config = dict(
    n_kv_head=1,
    d_mlp=640,
    init_std_o=0.0361,
    optimizer='adam_variant',
    warmup_steps=554,
    batch_tokens=16384,
)
MLP neurons of a small language model. Each row is named by its layer, matrix (gate and up: input weights) and neuron, and shows model dimensions 112-175. Each number is 200 + 40 x the weight over its row's rms, rounded and kept within 0 to 999. A neuron's up and down rows have the sign that makes its largest values positive.
After each neuron's rows, "fires on" lists the tokens most often at its 100 highest values on Wikipedia text that the model never trained on.

L5.gate152,140,166,162,178,216,195,217,241,203,174,253,190,147,145,195,181,210,254,213,239,179,195,199,160,207,292,190,201,224,127,215,178,197,219,161,217,163,204,100,153,253,158,180,141,165,283,153,234,145,147,157,205,254,179,181,237,165,291,199,122,169,220,176,139
L5.up152,193,160,203,155,163,207,258,263,203,210,230,289,181,171,211,203,203,160,252,175,243,167,185,191,210,114,174,168,218,241,169,210,84,190,162,244,253,162,201,211,196,110,240,190,205,139,225,240,174,168,226,208,238,198,167,208,184,275,154,177,229,121,186,261
fires on: "c", "od", "t"

L3.gate363,131,94,224,224,137,242,127,236,131,196,293,257,267,216,201,167,142,171,269,206,211,166,202,203,195,220,264,150,251,188,183,184,186,181,182,222,154,167,128,181,211,227,265,177,200,226,195,212,135,142,278,223,240,237,203,169,207,197,142,208,170,230,215,209
L3.up363,304,204,218,163,136,249,198,220,166,179,191,262,217,151,178,181,151,179,237,197,220,209,153,262,220,190,257,156,294,212,175,225,192,177,216,199,174,177,141,215,157,211,171,184,219,180,227,224,184,187,214,218,226,248,199,206,214,202,161,213,169,249,189,202
fires on: " two", "om", "h", "T", "H", "ix"

L3.gate287,168,163,198,202,170,186,148,182,205,177,173,237,127,219,191,210,198,188,187,169,205,251,198,151,210,177,221,291,304,235,201,194,223,136,207,169,162,226,247,229,192,177,215,203,244,85,136,171,133,168,205,266,244,250,202,241,221,220,171,163,224,221,203,182
L3.up287,238,193,201,165,106,219,170,186,196,222,215,149,174,291,190,244,156,186,208,153,160,165,189,172,191,237,94,201,162,174,243,203,266,165,207,174,193,213,191,215,167,198,264,156,221,219,220,257,236,174,179,175,178,244,124,234,164,157,161,248,179,230,187,214
fires on: " and", ";", " as"

L5.gate260,206,129,225,186,181,207,147,206,161,235,233,203,230,158,163,177,193,154,224,194,258,264,185,175,162,169,242,154,264,175,212,153,250,88,184,166,195,263,219,185,177,156,181,126,171,180,197,247,219,144,250,194,176,271,231,163,174,242,201,188,192,210,182,242
L5.up260,268,275,185,157,199,183,96,188,220,238,242,162,230,270,198,200,185,192,255,161,150,195,256,172,238,199,227,181,210,179,184,208,213,220,218,176,221,266,238,283,214,218,198,198,200,223,157,238,199,188,163,195,201,192,160,210,202,192,189,224,220,278,215,173
fires on: "\n", ";", " |"

L7.gate157,226,147,264,240,138,197,236,165,140,208,223,213,216,207,205,189,236,208,226,137,265,181,204,121,180,178,181,191,199,268,163,189,233,200,196,169,156,201,244,135,240,208,182,220,172,175,245,300,174,144,275,290,185,188,204,215,269,225,254,240,132,147,149,152
L7.up157,209,203,224,176,187,183,153,218,175,200,286,207,269,203,221,161,193,240,242,156,215,198,91,201,220,133,200,148,223,247,210,185,184,237,191,267,255,206,177,257,218,213,225,207,196,242,145,226,142,196,249,208,183,185,214,204,220,230,131,165,239,274,158,173
fires on: " l", " c", "v", "97", " v", " "

L3.gate553,190,235,199,251,217,184,225,200,230,210,248,240,162,169,279,250,253,165,63,262,237,164,175,201,231,240,250,234,259,84,155,142,201,311,107,192,166,183,168,174,199,105,165,199,147,236,195,165,165,183,193,204,229,241,165,190,172,241,183,141,206,185,162,269
L3.up553,134,178,221,160,152,227,251,203,228,168,141,199,279,158,214,195,198,202,255,207,200,165,201,162,234,317,234,213,201,238,170,195,206,138,204,249,257,183,213,180,213,243,253,168,216,146,220,123,188,106,210,177,244,160,143,169,244,140,219,160,68,193,184,226
fires on: "ion", "c", "ance", "le", "ts", "les"

L7.gate209,222,249,268,200,263,143,189,125,234,189,236,173,204,137,162,162,209,224,183,211,188,190,172,249,193,192,190,173,164,224,212,225,230,205,104,202,185,188,234,212,188,170,111,245,231,112,264,183,255,219,212,247,241,174,186,174,176,261,253,224,242,221,214,184
L7.up209,274,229,262,280,245,215,177,207,216,183,158,201,205,238,206,230,109,180,206,164,210,213,174,195,134,223,193,181,219,141,184,166,212,228,175,176,152,218,263,189,192,171,269,235,190,244,206,248,243,237,198,188,198,167,170,195,264,196,265,103,183,202,239,199
fires on: "d", "ound", "m", " d", "ed", "r"

L5.gate507,145,176,242,180,225,197,228,237,203,196,226,301,198,177,205,260,192,242,196,263,203,158,248,91,268,113,231,191,178,224,269,163,166,182,113,155,174,218,260,218,204,157,214,175,206,211,186,224,194,168,180,139,66,168,267,255,284,205,196,232,200,230,191,214
L5.up507,188,208,218,142,275,233,219,169,254,230,214,132,217,212,157,231,252,163,213,215,314,267,187,224,224,206,197,224,254,225,220,163,249,202,209,231,248,278,268,181,198,184,226,242,216,204,184,187,246,196,130,194,228,157,224,241,128,200,211,157,221,181,256,187
fires on: "'", "-", "ase", " and"

L3.gate289,182,190,254,132,243,204,138,181,203,233,223,157,174,165,242,184,179,218,122,227,258,177,263,245,127,208,226,137,214,224,217,105,112,174,148,200,228,205,202,162,195,201,185,281,156,242,147,209,207,171,216,250,281,223,190,258,271,140,107,207,199,216,205,224
L3.up289,205,210,203,126,223,239,205,215,208,193,201,215,177,252,187,302,245,209,143,171,173,239,207,230,190,285,162,150,224,178,273,242,212,215,220,225,164,225,182,200,200,186,198,239,196,250,217,220,166,154,184,128,185,199,70,200,157,137,211,137,200,188,193,185
fires on: "e", " |", "av", "anc", "ak"

L3.gate459,199,144,210,170,202,189,173,158,198,128,162,176,226,197,238,229,144,167,268,192,151,267,77,201,184,276,105,216,142,135,276,145,205,204,166,261,172,177,161,176,192,141,200,154,240,215,160,225,170,100,197,203,134,248,228,191,181,257,229,221,168,178,207,257
L3.up459,131,200,227,180,183,181,212,222,145,218,188,192,199,194,206,245,209,222,203,185,216,131,246,184,230,263,174,227,172,187,146,242,215,265,224,205,195,206,204,188,170,190,261,233,243,130,151,198,231,188,223,248,141,246,181,167,217,236,165,177,164,137,242,202
fires on: "z", "c", " Total", "ter", "ing"

L7.gate323,264,238,182,136,226,265,207,138,191,224,274,120,232,160,288,253,200,162,201,250,202,170,208,272,183,173,198,228,237,199,200,221,183,205,226,176,170,140,146,300,264,185,202,154,246,241,240,259,159,205,203,179,241,222,185,147,231,103,241,193,199,245,217,237
L7.up323,241,227,181,154,190,176,236,151,228,186,198,213,144,160,187,192,290,192,156,276,251,172,218,190,166,216,198,216,95,239,240,259,223,174,200,229,266,159,176,262,160,289,173,160,202,178,203,226,251,195,128,254,230,177,266,259,220,190,215,229,210,144,174,227
fires on: "\n\n", "\n", ":"

L7.gate356,154,161,235,180,203,228,145,146,210,187,214,216,102,184,255,244,184,206,188,261,288,231,234,165,218,188,237,164,161,257,248,163,133,136,148,225,193,193,203,188,176,226,179,163,172,155,162,220,136,141,192,168,202,222,185,217,188,256,176,216,209,234,151,184
L7.up356,217,187,157,202,155,224,246,204,247,193,219,201,149,215,219,185,183,160,200,179,213,211,270,251,224,241,255,177,210,301,215,201,187,156,220,204,248,275,184,207,104,260,224,177,185,200,166,210,146,239,185,156,200,184,189,170,165,183,182,244,260,181,265,214
fires on: " and", " then", " former", "ly", " also", "-"

L7.gate311,150,183,247,228,184,247,196,210,211,140,153,159,228,223,200,185,170,188,251,178,242,143,270,159,243,214,141,208,235,222,177,116,237,202,213,76,225,162,228,178,210,199,180,170,138,176,226,201,232,197,288,190,118,185,206,158,213,209,233,229,187,229,278,156
L7.up311,164,179,249,221,220,113,172,141,296,197,252,261,192,139,169,191,222,220,202,201,159,208,235,229,236,149,95,183,168,204,131,204,198,221,203,197,189,201,208,197,211,248,198,219,246,234,207,190,178,187,239,204,169,186,113,170,171,171,202,176,189,206,203,215
fires on: "),", "1", " l", "\n", " polit", ")"

L7.gate476,216,211,204,182,129,213,203,130,281,202,237,250,237,124,246,141,211,238,170,233,191,249,199,239,275,145,205,218,226,230,229,131,218,147,168,219,255,177,263,194,190,181,205,203,151,146,226,269,187,233,206,209,222,231,291,217,257,258,230,226,199,172,214,218
L7.up476,180,200,290,254,115,174,173,195,241,220,163,199,161,182,273,260,243,196,168,171,268,193,205,139,139,213,107,259,218,239,224,172,214,194,164,137,207,208,240,220,211,184,111,193,212,194,203,226,146,204,162,145,206,228,223,245,188,155,261,157,231,202,188,216
fires on: " l", " L", "r", "ed", "l", "L"

L5.gate373,184,144,217,128,199,244,212,222,208,130,196,224,251,166,247,188,186,265,214,236,217,151,253,231,251,186,248,181,223,211,274,180,216,181,155,198,162,195,187,152,204,155,200,135,136,233,226,210,227,162,208,210,194,218,230,308,233,260,181,231,101,184,178,232
L5.up373,278,211,232,203,213,148,226,177,281,174,257,199,195,248,218,222,178,139,282,214,185,211,162,238,198,150,151,157,191,205,200,177,280,210,215,208,174,190,259,143,129,186,219,136,148,223,145,193,222,189,242,126,265,266,264,170,147,243,221,201,220,146,168,215
fires on: "ad", "g", "t", "it", "ra", "id"

L7.gate57,215,176,155,221,190,263,161,223,129,207,263,194,171,241,212,176,198,185,228,206,168,201,191,120,192,126,154,207,217,173,289,133,200,162,176,224,169,241,255,202,243,192,205,233,161,163,184,267,259,154,260,230,249,152,183,173,207,203,263,199,197,227,233,158
L7.up57,200,190,229,237,192,203,115,228,165,196,252,222,203,220,230,244,126,193,246,184,175,219,218,140,172,193,147,255,173,228,243,180,246,164,213,240,224,208,221,153,242,199,216,250,211,213,256,207,169,144,250,262,184,267,223,270,246,232,260,202,208,182,172,283
fires on: " B", " g", ",", " l", " ", "emb"

L7.gate249,202,225,208,140,183,172,210,166,243,159,176,173,177,120,207,190,220,146,176,159,153,158,219,139,245,176,238,169,211,196,175,230,239,148,188,209,133,215,225,254,265,239,225,192,181,125,196,205,176,202,188,243,170,255,179,274,295,250,196,146,192,149,200,220
L7.up249,261,206,224,167,182,179,222,180,195,197,150,195,196,141,234,123,223,167,274,140,131,154,180,212,199,201,251,190,200,223,184,287,223,185,202,207,242,223,193,249,259,281,211,252,148,231,299,152,182,237,158,186,205,157,192,224,205,179,196,157,206,171,202,186
fires on: " H", "w", "h", "b", "ah"

L3.gate606,193,242,251,108,189,243,139,154,155,217,148,221,143,184,281,161,199,191,183,234,265,213,138,251,224,238,212,118,228,248,277,212,181,201,195,251,203,267,231,205,217,212,104,232,178,177,144,206,228,234,189,217,210,236,173,205,223,160,168,183,209,178,178,157
L3.up606,126,181,208,178,219,320,237,159,190,193,162,215,183,173,208,229,195,125,223,229,231,119,220,199,198,178,174,251,231,210,239,183,235,233,199,224,227,206,253,121,176,206,215,199,178,221,171,191,92,234,262,202,188,231,227,194,204,182,194,219,214,144,259,133
fires on: "ed", " |", "id", "g", "e", "row"

L3.gate549,163,237,195,158,208,203,221,172,265,168,167,179,229,241,142,188,148,193,213,268,194,194,123,142,184,202,273,120,233,156,235,182,265,230,240,182,192,197,192,227,223,278,168,155,205,181,267,251,151,191,265,244,215,232,204,227,187,227,214,241,218,188,239,161
L3.up549,211,210,177,185,227,200,232,235,204,163,208,215,188,206,163,128,199,200,319,185,166,252,110,259,181,208,237,137,192,156,156,163,234,213,195,198,263,222,273,240,160,173,245,208,205,173,276,246,202,206,202,145,211,261,193,199,184,157,260,161,248,187,211,171
fires on: "se", "h", "s", "f", "b", "ud"

L3.gate203,191,223,227,224,216,202,183,139,295,220,252,149,166,160,186,240,245,165,111,224,257,262,212,238,244,194,228,240,234,203,164,258,214,294,199,230,158,205,93,185,173,228,129,241,242,189,207,152,160,210,143,221,182,216,164,273,217,160,160,179,167,228,233,203
L3.up203,271,181,204,190,252,227,210,246,220,204,302,234,221,171,157,173,181,208,275,202,282,132,236,286,234,263,248,130,218,258,175,142,172,236,197,212,218,216,214,209,179,183,240,214,217,118,187,144,160,181,147,193,196,178,147,152,231,145,221,195,168,204,192,216
fires on: "re"

L3.gate253,171,209,181,122,229,233,184,209,183,199,255,193,172,211,226,215,204,186,181,188,158,206,202,207,253,190,190,238,168,220,187,143,232,212,202,198,191,199,211,166,206,190,179,213,242,138,100,203,211,146,240,246,203,229,177,194,213,180,193,152,210,192,188,162
L3.up253,232,215,208,180,178,231,239,207,216,199,249,190,168,208,179,144,102,157,175,237,207,193,156,183,270,167,122,138,218,284,133,159,200,205,197,161,194,204,202,213,178,247,152,153,202,196,210,232,168,193,191,225,214,223,184,224,172,205,235,164,218,210,178,147
fires on: "ished", "hed", "ical", "lect", "ative", ";"